From a checkpoint of a small transformer trained on Wikipedia: width 192, 5.34M parameters.
MLP neurons of a small language model. Each row is named by its layer, matrix (gate and up: input weights; down: output weights) and neuron, and shows model dimensions 32-127. Each number is 500 + 25 x the weight over its row's rms, rounded and kept within 0 to 999. Numbers have three digits each. A neuron's up and down rows have the sign that makes its largest values positive.
After each neuron's rows, "fires before" lists the tokens most often just after its 100 highest values on Wikipedia text that the model never trained on.

L5.gate93:472460528535524457469464539512530465490505461473468503473529479515488518463514503528496511492523504540539529465511507489511488477506504507437475479534475517480489523474500468542515517503489554477526468505488494489535505505486511492472496498515520521515444582502488488519501514531490461466
L5.up93:488537497506457459508523482479468487513501507447491558478498485531486502494487498512539443495400507494534484519506508479529501525579482481489466523499516573503488515494562498481510498520510485513479458492470561509531538519492503510471502506509483460494500515509519502479495477497488443524
L5.down93:530474473497470472535508489486519499532582507516467529511484490523480476491539518475498523515488560494509507521489518473510510548509470504517485509561459512487526489490496464502479539527508505490482502506522519518504505495511489533485513506485525501508463471457537493495516485528504506496
fires before: "ment", "t", "al", "ed", "ent", "ition"

L9.gate135:511499518498538470537526501497464516540482506522495451465440534508512499496524483511488486500499473528484511489517486498453491481526458554473507451505489520485510553484506545511508506480542505510529502511511477487492476499514457506442571525548466521493517541486505506465494454514503493503
L9.up135:578460523522516472465495515515460476513518485503447482443539498470490462486481480513517505504528515505423536529499494497472502499518479530493525530489487451514505515516452490447543497476491489504517503548488526537494523521499501530506512517501494502488458502515478519543503519513502469519
L9.down135:475507528511473518480517498454489550464479506500485484477473543506501540499516507461480499462517477516540472483499486504493517469510490501454506497513462492506489509471523527543455500481516478487507499504493484502495485491486523543471483505483470537471519521495507512478460493506476504556
fires before: "en", "ain", "re", "ar"

L10.gate283:508508483490502476532498493490535523530528472486536488451496501499497499509501498529502497531499506454500562496446497497479450506481517508518469522493541534482563459492499487459500534463541485503478540501530479529497517476514518482495525497454482498530467500465536487490467465475513494515
L10.up283:483496519502511462503503503504474479471553481513515537495485519480474444524486514496498478470504488492494510500517439519493526485477458517482494452497474451504505538509519507497505490450477552466427486500513543470530540510503486491549487512532513529509491526511530493498502453522512576485
L10.down283:492474481497516466530475476486482497510522492489549498477512478479496537501478494502522460487518473469524521507502493486484521498513517499516504525474531522490498489504469501502464489523521498486473508468518483522453513457510527491454553483509519464438492447515542496489528507501537536507
fires before: "gh", "ter", "ct", "k", "in"

L9.gate262:505484533533516518502543458490513490513480496482506526445483497510494447502525496542498534461449457495530450512486521496511525513481535532494458470509486487498490549496482515499547492510470487535492510479544502526514507494524495495504466507495480538489501533466509508513521460518426521474
L9.up262:508473518510495492487513533519488476553466516446503473501472487512465540547519499476487443504456473522522462506501487470519522492467538496488492520525507460494488501505513535511473493474492481478473478508491494525525510460459543478491553465519502525527519494423506531462476515499485510440
L9.down262:502512485478514519508496502509479470514521552512487475486507508480516508475504508477492525517541484520546471493462461504500505486564507478506508524456489469498493485451488502467518514507519507509498545486491518498485513507510481492552529526478510478520506477508451486501505483523489474510
fires before: "\n"

L6.gate262:545471527503524468523507487491490510486460494491490498513485492486518536483510498533466499477484554536521491448521484457506545486493494482496460534501526501482491544513478486487541488462514531483510521552516508541461443483490521544521523511536506516507503489504514475488449452505494525458
L6.up262:513516445475501512508521461521497547516499506479567479522462488517524492485561502495493509480539477510482487434462472469521534490511466502489480499480466489527501524495484490525487479442509482490501471474489500509499488557536515511504540508487522545526496465473511513493502498498502517495
L6.down262:498538530532467488503480497461477496504487503467508540517514503470476490518509486489517495532504498486558461506512474479519484500536507510489496497519523528507516532493492493510505472550479527489513541497513499539512472450510457477476478510494492533533514575502487522529516500463511528506
fires before: "\n", " that"

L9.gate246:513487495470492513530518523558480513491500508504539496487537480478516487531486496481480514499508522479496493461472449466515500509488489521490471510475512467501455527502521520468513498461519509488494505529502505465492488558530476492485497502491480495495506501533527512494531456469506445523
L9.up246:485507508533531566485567485512531441512510524510531491494503499507478496508500491448517496512467494514468503523458538460556480506514499505505507487534487479507488505497485481508458507505491494516527495486529505471500496461452526515496503532512531514498453495489477433505485486473522477466
L9.down246:471494529481501489514457521496499487492473499485472541529487492493561474476541482503494489509504479490504490493484506509499497513505515503455490525509525558503478497465524494505517565519527479510449504540510496486465497504522473483444485530529525510499487494522504461489519526481484481519
fires before: "|", "ot", "%", "y", " V", "old"

L7.gate137:536523514525515524494507496493461500479497472510515507495517468495455498494478459498460452502499509484546477521510490502483539460476530510488502512469458453516510494525525530488477476474493492428514497510499503539530511504494492482497490493493552517545442491469474492490505464523566498502
L7.up137:526488493485547544518505498486537458499506515497511533503500530520462483498496503486484423505523557510505480532524492520483496535506478524483500512464491540504533532501506518497458495495508523439497495500485495493494507497498518468527476501488497538483440483479483452514507514470521512427
L7.down137:507474539506480505497501514514479520547499485501509537512484476503492499479485515502491526524454511496498489455496499484507470445503459459531506530570515517495512518537515505476535505456514560502525509534539495495480521501498500481464526516503501465523495568506517494482526482461496524477
fires before: "i", "g", "in"

L10.gate491:525500560485477516533440520521465507548523513487491496470506481493534528496485516470539487502517497455518506512468464507500495524447529481510496538521523504483502525554514488494462523482469484486497497503521487526497506468495490465496503516541515489530498516521490448492517491522513511471
L10.up491:516510536478512492512497498497457504462502510543531404492512474487540569504535503478459483490497475508469494484467490443514534449522497491538470508505541465520476527502500493480454555521482525510491510484552522477474494463517485513549500485500491469509495532483473491506503497452505528473
L10.down491:519499493482491509549514529459499469528517511504502502514473480523496469489487549492538519528530475507517521524523507509528522495494524530518518493497490476483503486517519493498508520520504519528480524518470499507521528488528510500505497505507541579479500486471482513455496509491510477481
fires before: "|", "|---|---|---|---", "form"